MLP neurons of a small language model. Each row is named by its layer, matrix (down: output weights) and neuron, and shows model dimensions 80-175. Each number is 128 + 32 x the weight over its row's rms, rounded and kept within 0 to 255. A neuron's up and down rows have the sign that makes its largest values positive.
After each neuron's rows, "fires before" lists the tokens most often just after its 100 highest values on Wikipedia text that the model never trained on.

L13.down1214 [145 106 185 153 168 178 125 145 121 131  56 101 163 174 134  95 161 116  96 158  91 122 142  96 123 116  86 137 103 133 143 165  71 151 150 102 155 171 168  53 128 157 171 104 176 152  90 121 101 116 156 155 194 122 137 170 102 141 160 107 119  89  75 116  67 116 105 141  98 197  98 128 110 112 150 164  45 109 119 135 142 135  89  95 141 130 113 116 141 117 155 163 103 158  74 109]
fires before: " |\n", " |"

L12.down547 [ 99 147 131 100 147 158 132  92 146 166 125  86 158  81 108 214 116 109 153  62 167 109 115 151 131 103 101 148 163 172 158 124 146  85 114 150 121  96 146 119 171 110 127 115 132  78 139 135 111 133 169 105 189  96 119 135 138 116 137  91  94 130 128  89 142 159 134  96 171 168 107 101  81 108 142 143 168 168 100  63 121 127  63 160 174 173  96  88  95  82 181 164 197  92 132 156]
fires before: " ", " ("

L19.down72 [143 177 156 146 180 101 101 120 151 177 120 170 123 153  90  82  97 145 129 156 117 193 113 125 159 120 150 139 148 192 123 113 146 140 128 151 108 145 167 172 115 121 150  83  98 124 109  92 119 111 139 161 134 161 145 166  89 133  97 105 143 115 114 118 154 132 124 127 146 119 123  95  79 120 146  97 138 132 142 106 119  98  80 129 101 129 101  76  79 132  73 156 106  47  95 138]
fires before: " "

L19.down261 [159 139 124 152 139 123 122 132 140 220  98 124 107  75 124 142 120 139 136 105 104 141  87 116  90 131 130 175 175 143 126 137 138 124 107 150 102 106 160 168 125  99 145 129  72 132 138 147  83 132  97 159 113 101 116 124 163 131 112 117 172  99 116 138  73 110  82 132 157 153 132 162 132 167 193 100 117 211 117  96 109 103 109 164 186 145 142  52  60 163 136 177  78 115 143 169]
fires before: " "

L21.down537 [163 116  90 106 133 136 104 128 107  79 146 131 128 188 161 160 147 113 140  89 104 106  92 111 104 155 157  70 134 151 130  83 147 151  98 145 186 153 129 194 132  69 124 123  75 122 120 153 160 121 112 211 151 136 133 117  89 143 160 167  66  79 177 121 138 154  97 137 109 134 123 134 107 122 175  76 146 124 121 121 117 157 136 198 164 166 131 117  92 220 152  98 108 122 149 162]
fires before: "19", "20", "18", "ures"

L21.down904 [ 99 109 106  96 146 161  84  98 107 145 139 122 190 191 167 156  77 107 104  79 113 178 160 159 165 125 147 176  97 140 163  66 121 154 163 180 123 187 127 145 159 110 129 216 120 188  98 135 199 151 166 110 144 131 155 111 111 173 111 138  56 169  99 183  70 132 130 122  64 110 106 109 100 120 130  87 144 143  80 177 113 172  81 100 107  58 116  82 154 105 128 153 141 163  85 149]
fires before: "|", "19", "20", " /", " =\n\n", ":"

L21.down89 [137  81 138 105 112 122  57 189 157 158 107 118 129 134 153  54 136 119  50 101  87 196 129 146  81 105 127 132 170  87 127 152 149 141 125  86 172 162  52 139 134 129 151 129 110  92 107 168 139  56 131 135 142 134 154 125 141 109 183 165 118 138 119 110  98 113  81 114  90 146  73 136 109  86 131 144 134 134 158  95 106 185  87 114 125 163 187 130 122  94 170 145 147 206 145 117]
fires before: ")", "\"", " |", "===\n"

L13.down10 [164 126  57  75 111 145 162 126  80 142 126 195 141 133 161 150 198 127  72  67 125 101 131 146 108  92 141 137 117 185  98 122 123 108 129 145 109 120 140 154 113 147 157 134 128 168  86 195 128 126 125 129 190 128 120 159  59 117 131 107 104 120  61 177 123 181 138 106 127 120 167 179 139  84 100 147  93 108 176 124 119 143 165 127 192 114 180 190 113  86 151 171 122 113 134 178]
fires before: " of", ",", ".", " to"

L13.down162 [157 130 136  74 115  81 150 156 127 134  98 175 120 117 177 111 111 140  71  96 119 162  84 102 126 164 166 135  94  97  77 166 169  54 118  94 105  75 155  99 134 163 134 107 133 139 156 125  95 133 134  99 201 147 148 105 121 127 128  86  96 110 140  93 116 140 103 145 167 137  71 135  81 112 106 138 147 145 187 132 131  70 187 100 140 156  86 143 146 164 150  82 109 149  98 160]
fires before: " of", ",", ".", "ial"

L19.down1207 [143 157 108 156 170 129 135  92 132 149 118 193 116 106 125 141 129 154 120 121  86  92 155  79 133 129 117 145 126 132 200 128 164  90 171 183 122 180 130 148 115 204 132 125 114 122 143 154 142 150 122 101 150 176  96 140 168 160  98  76  22 116 121 147  70 200  83 129 173 148 136 106 138  80 154 124 127 144 178 128 177  72  97 121 113  99 161 101 121  75 142 146 139 107 111 164]
fires before: "19", "18", "20", "17"

L21.down110 [152 112 146 106 166 124 131 142 115 124  94 143 122 118 153 106 140 128 107 163 156 141 133 131 148 138 122 156 122 117 175 159 143 120  65 110 131 182 137 151 127 100 122 129 124  47 131 145  97  70  88 106 145 140  96 196  88  89 145 133 125 117 114  74 121 180 164 123 147  71 157 125  98 140 118 124 204 133 128 117 173 138 106 171 112 136 172 165 165 129 169 121 136 143  68  70]
fires before: ".", ",", " and", ".\n\n"

L15.down402 [120  77 110 139 212 126 138 174 158 212 110 113  97 163 117 105 128 122 114 117 160 125 149 119 171 145 159  93 128 132 108 120 116 122  81 114 124 112  99 160 123 135 134 126  96 109  94 112 109 139 139 104 118 140 201  63 117 115  88 182  99 130 131  98 138 164 141 196  91 125 157  89 148  84 137  92 105 108 127 135 149 112 147 187 169  35  99 109 134 121 131 193 170 141  90 156]
fires before: ",", "20", " ", "14", "15", " |"

L19.down901 [123  91  70 111 112 119 121 146 140 122 117 149 130 125  93 124  87 162 153  94  89 159 109 130 157 146 126 108 140  90 136  95  82 108 141 153 118 124  85 157 104 179 114 161 205  87 174 172 145 188 123 104 122  93 189 114  97 126 122 131 141 157 167 132  98 125 162 139 169 143  64  87 185  86 157 122 183 150 125  77 186 141 154 184 185 136  89  85 125 159 141 148 146 109 128 224]
fires before: "15", "14", "16", "13"

L21.down142 [ 93 102  96 135 116 134 144 175 137 131 157  91 100 181 157 135 112 136  94 168 145 193 141 118  91 144 156 120 125 138 160 112 113 174 117  84 129 132 133 166 116 155 126  91 168 188 175 107 107 123 155  81 164  90 133 104 172 132 118  60 127 112  81 119 107 181 120 137 190 118 148 120 145 121 151 192 141 119 120 131 138 161 148  63  77 142 188 133  99 146 111 178  85 141  96 152]
fires before: "5", "6", "9", "16", "19"

L21.down486 [127  76 101 108 112 160 135  91 121 132 179 122 132  59  91  92 134 124 129  91 114 131 112 115 152 166 103 115  96 187 144  78 142  69 133 198 182 145 163  36 186  66 111 116 103 125 156 124 133 108 135 117 103 131 173 109 129 156 150  74  72  92 107 114 102 101  97 121  87 112 117  96 114 110 136 117 167 131 111 106  86 143 141 194 158 141  72 112  99  95 154 125  84 102 107 149]
fires before: " ", " Final", " Sem", " Ret", " |", "inals"

L13.down693 [182 122 112 117 118 156 104 109  94 152 116 196  93  97 198 140  88 135 114 117 109 170 157 170 141 138  85 131  82 118 137 141  98  98 131 117  79 108 187 144 139 145 141 151  99 133 115 148 121 118  72 111 125 104 175 132 154 123  98 146  82 103 122 130 111  91 131 166 141 194 126 115 167 109 127 170  91  66 153 115 109 139  86 132 129 111 135  91 194  91 139 128 132 142  92 136]
fires before: "19", "20", "18", " age", "E"

L13.down29 [128 177 142 130 101 128 106 113 202 101 116 120 128 148 112  78 163  90 101 131  96 153 135 119 106 118 137 166 119 110  96 149 135 168  91  88 175 150 130 113 134 129 132  90 154 124 221 160 109 157  85  85 152 128 182 137 125 193 156 114 149 110  59  31 155 137 117  99 126 161 190 217 143 120 126 194 111 163 125 150  89 112  93 104 122 107 120  84  99 137 143 130 108 151 140 124]
fires before: "%", " (", " |\n", ")", " males", " |"

L19.down1131 [114 141  82 112  85 148 160 137 129 149 160 121  86 126 123 114 153 133 165  94 138 178 128 170 114 138 113  95 112 157 175 119 138 106 173 112 158 171 120 155 136 215 214 112 135 135 101 152 136 129 162 111 108 176  88 154 145 164 123 107  29  95 176 129 139 105 192 114 128 132 152  89 124 168  76 100 139 172 124  80 156 104 173 116 105 163 141 121 125 142 136 138 141 149 109 187]
fires before: "20", "19"

L13.down180 [111 217 126  97 151 115 183 124 160  95 119  97 121 102 123 117 189 129 119 146 147 134 108  95 142 165 133 132 162  79  92 140  78 143  46 137 129 105 131  44 133 164  86 109 131 156  96 134 143  90 167  80 150 207 130 153 118 169 122  74 142 138  99 134  79 126 139 149  91 126 174 114 105 115 112 128 126 103 134 144 189 134 115 129 152 141 136 121 188 187 113 120 131 186 155 154]
fires before: " |", " |\n", "%", "0"

L13.down1192 [173 130 117 176 135 107  88 151 117 158 120 137 155  72 147 105 133  82 150 130 126 156  83 142 102 183 144 156  85 163 208 100 110 113 156 122  84 144  63 163 113 142 103 137 123 117 130 113 138 145 154 121 161 103 160 165  88 145 144  78 166  93 140  97 125 172 117 138  93 123 119 161  78 118 143  38 114 184  82 122 154 122 132 128 129 178 136 119  94  70 116 186  87 135  81 145]
fires before: " to", " of", ",", " for", " from"

L21.down203 [ 79 132 138 148 129 113 139 131  84 110 124 152 146 109 137 105  92 132 101 138 168 105  85 210 136 110  87  88 129 144 114 109 114  53 116 151 124  93  92  94  98 116  82 186 146 163 138 106 107 133 157 106 152  80 132 147 122 100  59 119  98  99 136 107 125 148 101 141 126 113 183 129 119 135  80  60 206 123 105 164 132 138 166  81  82 137 173 150 147  83 159 109 135 136 146 129]
fires before: "6", "2", "4", "1", "5", "8"

L13.down1009 [119 129 176 117  88 123 116 129 161 173 118 110 182 133 154 130  85  87 132  87  62 148 108 102  85 127 139 125 147  94 145 106 122 132 130 171 122 128 118 153 152 137 214  96  58 126 156 136 153 174  83  66  83 117 179 147 119  67 163 184 123 155 151 156  85 103 103  97 191 130  53 155 106 144 135 110 173 125 161 141 128 119 178  91 116 143  73  93 176  85 174 128 134  83 133 165]
fires before: "\n", ",", " of", " |", " |\n", "nel"

L12.down918 [156  71 163 130 139 152 135 154 139  56  77 126 153 179 107  92 173 154 116  69  82  84 153 113 118 107  68 137 162 111 105 154 147 117 171 129 149 132 107  72  99 108 162 138 166 177 153 103 137  88 118 134 139 161 118 104 126 103 168 128 115 150 149 102 132 146 134  62 131 185 185 128 101 159 133 112 161  70 160 143  87 147 138 142 147 173 138 128  83 162 134 118 147 161 190  90]
fires before: "20", "19", " "

L19.down17 [166 124 121 176 212 150  78 144 124 139 122 119 124 129 183 106 119 167  95 138 123 120 103 108  79  76 111 138 124 178 100 131  72 160 131 182  96 171 171  91 195 194 155 125 145 172  62 127 114 199 142 112 161 123 167 150 121 150 114 188 141  88 109 130 121 177 143 141 110 105 105 111 126 142 141 155 128 147 138 148 150 103  89  83 190 122 177 171 105 132  92 104 134 164 137 130]
fires before: " "

L12.down1077 [142 128 136 155 130 176 205 140 124 163 105 136  77 123  82  54  98 114 174 150  95 103 130  94 142 138 134 156  86 177 188  99 107 114 162 144  71 138 118  77 124 131 138 160 136  81 170 153 109 175 167  75 150 144 127 121  61 141 136 111 147 141 137  85 128 155 106 127 149 140 145 141 142  86 177 145 171 156 132 136 100 100 121 129  94 135 108 106  41 101  66 104 136 171 114 129]
fires before: " ", " |"

L21.down278 [112 128 154 151  32 134 109  94  91 151 133 121  82 122  79 123 160 168 153 136 140 123 111 160  84 121  89  46  94 111 143 108 112  83 132 147 154 121  97 131 109 121 161 113  65 152 106  68 154 143 137 129 140  59  96 171  98  75 101 105  82 108  97  90 108 133 144 111 174 140 153 145 131 143 180  83 169  54 115 143  84 130 146 155 103 137 127 132  81 187 148  72 136 128 115 129]
fires before: " ", ".", " −", " +"

L13.down505 [190 202 151  94 101 133 111  89 100 119 131 162 149 188 121 130 100 172 110 131 120 126 106 106 132 153 172 163 151 139  48 167  96 104  97 124 116 105  68 156  78 178 185 137 110 162 119 115 134 188 218 203 202  77  92 106 145  97 109 106 100 117 138 116 188 124 173 192 159 139 100 131 107 186  91 133 168 129 195 116 117 129  58 117 128 168 123 144 182 123 126  89 141 128 215 136]
fires before: ",", " ", " |"

L21.down672 [ 90  90 110  84 160  90 139 174 124 100 141 131 121 170 163 128  82  95 136  93 109 157 129 155  98 198 118  71  87 132 107  96 116 132 119 151 157  49 152 164  80 120 118 117 133 179 141  93 151 135  93  64 159 147 194 120 134 114  54 134  12 121 191 120 159 134 174 146  89  99 167  79 116 122  91 144 179 128  57 182 176 118 160 106 140 127 163 107  89 130 112 126 136 189  66 115]
fires before: "19", "|", "20", "5", "\""

L13.down669 [148 122 133  79 167 174 113  78  86 151  84 102 122 147  99 177 120  80 101 167 143 101 116  62 157 171 151 171  90 132 140 102 140 132 125 110 154 184 155 143 165 105 134 157 145 181 184 153 116 190  77 135 162 143 157 175 151 130 110 162  99  88 127 114 162 170 117 150 107  94  89 189 109 126  64 123 141 131 126 166 221 118 160  98 107 152 121 138 132 187 116 152 144 101 108 174]
fires before: ",", ".", " and", " to", " for", " in"

L12.down85 [143 134 103 163 126 110 146 119  85  91 145  99 118 141 110 170 137  75 174 164  67  98 128 151 117 186 127 111 167 166  56 137 131  80 161 178  95 187 135 152 131 156 116 119 139 140 109 124 154 147 112 110 181  70 125 141 130 105 127 126  70  70 111  91 126 152 129 109 179 133 159 114 101 128  75  89 174 147 200  83 124 125 124 118 104 137 118 141  94 122 120 186 101  90 184 170]
fires before: "|"

L21.down524 [159 101 163 146 132 152  98 169 107 154 144 138 150 132 129 137 210  96  97  95 126 157 114 187 122 186 102 176 116  93 130 126 145 108 131 185 134 150  81 103 117 118  97 133 117 129 171 180 108 130 150 157 114 183 123 128 144 119 131 145 200  74 122 134 150  71 153 130  68 143 155 103 123 155 146 152  93 124 109 137 142 144 104 112 126 107  68 116 133 113 124 110 116  85 124 107]
fires before: "6", "5", "4", "7", "1"

L21.down191 [190 140 196 183 185 122 126 107 157 145  77 141 168 151  69 100 114 145  58  98  78  92 157 149  95 192 128 117  98 147 114 120 114  86 145 139  87 103 204  70 130 132 132 140 149 168  73 147 152  97 147 104 143  84 158 105  96  72 170  86 122 125  95 173 125 176 136  97 128 106 107 114 141 185 130 112  91 157 132 123  89 122 132 105 159  90 155  85  90 124 137 121 139 129 115 150]
fires before: " "

L12.down653 [166  99 147 173 156 128 145 106 105 117  87 124 105 192 164  93  82 163 113 181 118 143 112 159  78 138  96 187 159 156 136 122 107 130 112 197 135  95 125 104 108 135 153 126 157 151 121 155 133 125 118 129 156  90  92 200 175 189 130 127 114 117 129 122 113 138  70 110 141 170 159 117 121 139  71  93 152 165 107 153 103 114 123 191 159 135 177 100  64 113 133 114 188  68 196 145]
fires before: " to", " from", " in", " out"

L15.down427 [160 127  97  77  80 155 164 148 128 143 149 159 124 120 151 117 162 145 187 129 108 147 177 121 142 140 175 173  72 154 199  80  88 167  91 177 172 131  98  59 136  96 130 155 100  92 169 131  77 106 122  98 154  60  98 176 164 181 180 118 167 110 108 130 101 108 161 133  97 154 134 193 105 121 129 115 112 181 129 175  57  71  76 154 175 130 122 128  96 141 125  97  80 102  93 103]
fires before: " to", " in", " of", " and", ".\n\n"

L19.down249 [ 92 163 138  96 112 154 121 151 154 121 118 209 204 129 145 179 195 161  91  97 185 191  85 155 131 135 146 177 127 130 107 104  93 156 115 155 116 107 105 165 152 123 109 132 134 172 180  89  64 144  85 190 128  81 159 141 130 110 146 149 111 109 159  80 100 112 162  78 126 120 113 171 115 168  84 107 104 119 129 120 131 121  96 125 111 158 134 121  68 139  97 119 153  81  41 151]
fires before: " as", " in", " for", " to", " of"

L13.down128 [ 76 168 127  97  99 155 160 139 128 163 126 148 128 120 127 173 106 118 164 143 102 102 115 107 159  71 119  88 140 124 105 164 122  79 159 123 135 160  70 103 132  87 132 127 148 128  96 180 168  90  89  82 145  71  88  67 134  45 164 124 156 211 106 107 120 192 166  96 142 140 120 121 142 196 177 154 108 112 135 101  97 150  81 171 155 151 105 169 174 166 137  68 182 112 146 135]
fires before: " |", "\n", ",", "):", ";"

L19.down858 [170 156 134 116  85 140 131 133 134  60 183 140  66 164 126  53 138 117 153  94  57 130  90 131 117  98 162  86 105  96 137 142 120 146 112 179  76 101  87 101  98  70  96 151 101 126 143 155 190 127 142 157 148 106 174  97 112 111 182 129 146 137 134  83  99  70 159 126 161  85  96 138 102 152  56 109 170 168 125 133 123 130 114 175 167 111 128 118 174 130 151 107 167 168 144 181]
fires before: " |", ")", " |\n", "."

L13.down1010 [169 164 181 143 130 159 140 140 117 140 147 131 141 120 160 129 138 185 177 105 164 114 102 104 154 123 202 122 131 111 120 158 130  76  92 193 152 175  73 130 101 128 183 104  60 148  69 113 133 115  92 156 141 129 125 108 181 132  94 119 143 113  99  49 157 104 176 104 159 100  96  65 172  75  93 133 122 165 133 152 122  85 122 105 198 100 109 124 129 102 148 161 155 140 155 175]
fires before: " ", ".", "5", "88", " Add"

L21.down454 [161 159 112 162 112 100 110 125 122 115 157 127  81 133 122 165  63 131 150 123  93 170 140 179 116 138 150  91 108 123  85 131 187 121  89 172 124 102  73 112 195  53 102 128 121 109 173 106 160 130 127 135 139 124 148 171  97 173 104 118   0 132 178 143 128 124 156 102 186 133 150 107 172 123 127 143 130 112  98  96 123 138  89 172 100 110 164 102 127 127 104  87 159 109 117 149]
fires before: "|", ":", "|---|---|---|---|\n", "|---|---|---|---|---|---|\n"

L13.down650 [ 88 165 145 115 130 125 187 146  83 167 144 155 123 177 189 117 105 122 132  99 121 145  94 146 166 121  90 153 138 115 116 124  88 143 105  98 152 154 136 137 101 152  95 117  87 180  85 151 152 148 150 182 129  87 155 169  95 127 115  89 127 189  66  88  96  91 132  85 113 108 167 151 166 111  90 153 132 136 135  90 103 152 133 139 112 112  69 187 146 130 170  63 157 138 114 140]
fires before: " ", ","

L13.down164 [120 158 108 117 132 169 164  78  56 113  84 156 167 119  99 141 145 107 126 111  86 118 125 118  66 148 186 134 107 155 125 102  61  86 103  82 110 124  89  88  83 156 131 126 171 183  89 147 128 107 143 161 163 155 137 195 118 119 104 139 117 131 139 166 121 183 133 122 159 109 121 182 108  64 133  83 107  96 123 165 190 171 142 185 175 176 158 157 164 111 145  74 159  79  83 113]
fires before: " ", ",", ".", ")"

L15.down518 [130  77 137  86  60  94 167 225 109 136 102 101 132  88 107 151 156 144 153 107 141 151  81 190 157 162 110  84 109 118 159 122  97 136 106  94 116 124 129 151  94 145 158 106 145 110 127  81 116 137 143 184 123 137 144 125 131 111  91 114 147  99  64  75 139 107 214  78 201  90 101 153  80 147 124 162 116 132 157 115 112 134 157 176  99 160 158  64 102  91 109 155 158  62 162 201]
fires before: " |", " ", "."

L19.down797 [135 186 120 137  69 100 107 148 123 130 150 136 117 147 153 132  71  78 136 110 112 165 106 155 108 105 110 151 118 156  52 141 154  71  92 125 108 131 113 113 116 114 115 159 133 175 106 138 117 146 183 130 101  53 160 115 148 118 114 146 102 173 109  91 112 185  78 101 144 158 164 142 135  90 112 155 184 119 103  91  87 128  99 115 200 109 133 174 116 189 144 128 132 122 132  96]
fires before: ".", ":", ","

L19.down85 [111 133  83  66 145 112 192 114 159 100  84 133 127 109 134 165 123  95 162 111 109 122 114 120 117 162 103 142 121 127 101 169 141 141 113 148 116 132  96 144 155  84 149 100 154  86 107 152 113 119 101  85 227 108 111 145 102  72 135 157 181 139  79 102 141  79 136 142 149 137 131 109 121  70  53 126 112 183 172 144 126 165 170 127 140 145  77 141 155 158 164 135 108 116 152 148]
fires before: ",", "–", " to", " and", "s"

L21.down1286 [106 127 112  98 123  80 121 155 158 177 138 155  75 111 188 133  64 119  45 147 132  75 112 113 111 127 115 119 167 123 139 143 132  85  95 139 137 124  65 134 142 114 119 173  88 159 113 153 152 148 136 160 201 114 111 143 118 120 119 136  49 110 161 140 163 185  79 138 107 101 114 156 100 158 108 154 177 141 118 173 136 154 146 120 183 116 192 149 120 169  51 160 175 119 131 126]
fires before: "19", "20", "18"

L21.down897 [146 129 145 167 106  45 128 102 102 132 120  88 120 136 122 147 189 130 159 117 101 128  89 112 115 156 111  71 102 114 149 130 143 152  80 131 149 175 172 132 138 154 131 132 121 104 146 131 106 134 154  89 137 142 104 147 156 128 159 146 128 156 103 131 109 145 130  86 140  73 150 117 103  97 160 156 157 167 124 112  82 132 109 140 188 167  64 123 145  94 212 109 155 129 151 135]
fires before: " and", "==\n", " (", ":", " |", ","

L19.down1091 [153 137 116 105 123 189  69 125 124 165 117 167 110  78  85 141 147 193 135 122 162 102 133  91 114 100 130 180 120  54 135  99  85 119 148 165 178 172  87 172 134 154 140 144 137 158 130 178 159 145 100  91 153 128 112 133  89 122 131 106  73 124 113 162  85  94 127 161 111 134 115 116 163 161 122  90  41 122 135 154  51  74 153 139  89 120 118 143 118 145  92 140 139  88 139 162]
fires before: "17", "16", "18", "15", "19", "22"

L13.down979 [143 152 183  96 162 135 159 150  63 140 116 102  95 140 112 156 136 132 130 109 124 169 136  99 103 148 117 174 116 117  96  79 129  86 179 129 147 135 123 164  86 171 112  93 126  82  64  99 143 117 176 121 142 117 157 146  89  78 171 154 105 128  65  66 180 148 103 135 123 120 114 102 111 131 113 124 172 127 167 138 153 151  69 113 164 204 113 149 149 186 145  65  74 131 140 161]
fires before: "|", "-"

L15.down576 [124 120  70 117 130 176 181 142 108 136  96  97 116 114 158 114 147 180 133 127 191 116 145 138  91 151 107 157 123 161  94 136 126 187 122  98 166 119 133 127 136 131  70 127 140 152 138  96 139 142 109 139 172 134 128 171 146 173  77 187 102  73 104  79 151 142 110 166 185 121  86  94 121  77 130 105 139 134 172 130 128  86 129 113  96 126  81 154  90 150 144 172 108 134 130 148]
fires before: " ", " |\n", " on"

L19.down77 [160 135  85 138 174 166 119 118 141 119 120 174 136 143 145 135 199  79 142  50 135 133 106  42  67 117 118 113 164 155  97 151 103 113 151 139 134 177  79  91 138  73 182  96 102 120  95 124 131 145  91 145 132 118 106 145 104 180 131 167  90  68 124 132 139  67 120 154 149  97  88  90 120 137  93 122 176 122 183 144 116  90 124 137 107 109  93 155 125  96 122 118 147 151 191 105]
fires before: " "

L19.down385 [135  98 102 146 115  78  93 214 202 124  91 137 125  61 137 150 126 104  73  91 204 141  65 119 167 110  91 100 159 123  91 126 139 104 165 104 103 135  65  99 107 139 185 125 106  94 122  98 154 117 100 131 142 161 101 119 130 123  94 107 143 164 148 181 111 185 180 148  94 195  57 166 139 171 149  83 121  97 161 119 146 125 131 195 144 157 131 143 153 163 125 130 114 110 142 128]
fires before: "-", " -", "==="

L15.down510 [ 35 150 123  63 149 157 129  84 110  97  60 141 144  89  97 117  91 127  62  71 136  97  59 152 137 141 139 186 107 106 140 115 121 133 121 113 115 166 107 134 120 120 147 113 165 137 121  98 152 156  99 130 193  97  89 165 103 134 165 173 182 169 155 137 191 140 137  58 162 106 160 124 115 138 120 142 127 102 174 143 130 170 111 109 129 105 157 109 128 162 137 110 114 144 125 106]
fires before: ",", ".", " and", "'s", " of"

L19.down211 [119  90  61 148 175 122 120 106 127 113 154 142 166  79 136 139 187 143 102 132  74 130  75 134  84 111 105 122 107 160 124 171 126 137 118 127 131 176 123 132 178 145 119 121  95 119  95 101 152 145 124  80  93 149 162  76 120 134 137 120 102  92 191 175 123  75  97 131  97 100 122 135 141 177 147 109 164 124 125  97 129 173 139 136 153 135 137 123 165 187 133 100 133  31 128 131]
fires before: "20", "19", "1", "7", " |"

L21.down1303 [113  97 186 112 138 115  82 182 126 146  65  98 148 143 151 112 116 106 120 100 108 137 166 117 151 116  94 148  65 122 118  96 168 115 157 174 114  94  99  91 167 129 155  79  98  83 122 121  73 174 139 135 101 146 126 153 141 127 142 126 115 121 171 119 137 224 124 100  88 107 218 142 119 183 120 148 158  91  61  77 101 153  62 151 137 136  92 148 136 160 131 183  99 183 130 127]
fires before: "20"

L15.down422 [120 119  72 128 125 186 122 120  86 116  88 144 109  63 154 153  92  80 184 118 124 141  89 178 134 122 149 120 168 158 110 155 138  93 209 170  71 168 135 112 127 127 112 129  90 129 124 135  96  99 147 209  86 102 103 109 142 165 146 114  52  84 111 133 157 199 121 102 136 128 152 147 154 103 160 124 103 128 150 121 143 127 129 100 152 123 114 103 147  96 101 174 119 131 133 132]
fires before: ".", ":", ".:"

L21.down1029 [122 136 112 124  98 180 183  84 105 125 169 188 144 102  83 141  95 121 177  98 127 154 110 101  89 125 141 107  75 164 146 158 111 109  99 119 118 119 150 142 155  93 115 100  77 151 132 157 137 136 143 133 100 125 131 143 110 170 160 174 171 172 101  61 109 117 132 132 211 122 138  97 134 178  96 124 151  96 125 148 148 131 121 151 170 151  85 126 142 154 145 110 118  75 189 124]
fires before: "–", " |", " ", ".", ","

L19.down526 [149 115 148 119 218 120 131 112  61 204  79 132 129 159 177 112 190 117 152 123 161 119 141  93 103 125  88 140 143 128 130 115 158 146 127 100 172 117 199 169 144 151 159 129 178  51 133 109  74 106 184 123 137 132  94 101 123  74 145 105  85  73 159 123 203  77  94 122 110 132 107  67 124 163  63 130 122 129 134 118 163 128 117 161 117 143 101 106 173 160 218 135 131  73 149 119]
fires before: " |", ";", "2", " |\n"

L21.down1114 [121 143 110 103 101 169 171 167  98 185 115 153 184 119 170 111 110 147 103 153 113 107 101 151 132 149 141 121 110  94 120  90 103 144 118 131 112 107  95 133  90 164 132 151 136 149 125 128  72  92 135 132 130 149 119 164 155 109 139  80 184 111 153 183 114  67 173 111 137 113 146 147 122 160 126  75  86 108 113 115 144  79 143 108 149 104  55 105 151 111 110 166 158 135 128 158]
fires before: " to", " in", " by", " was"

L21.down586 [154 116 175 136 100 167  98  76 123 138 143 127 175 110 132 151 103  84 120 135 127 152 125 193 162 162  45 121 138 161 119  81 100  70 173 164 122 142 113 112 106 133 128  78 114 163  79 149 143  91 166 192 153 161  71  79 117 146  49 160 155 123  85 135 125  47 102 122  91 111 152  90 140 135 153 166 121  95 139 147 129 102 150  94 172 128 121 172  85  64  77 114  97 116 116 172]
fires before: "0", "6", "1", "2", "4", "5"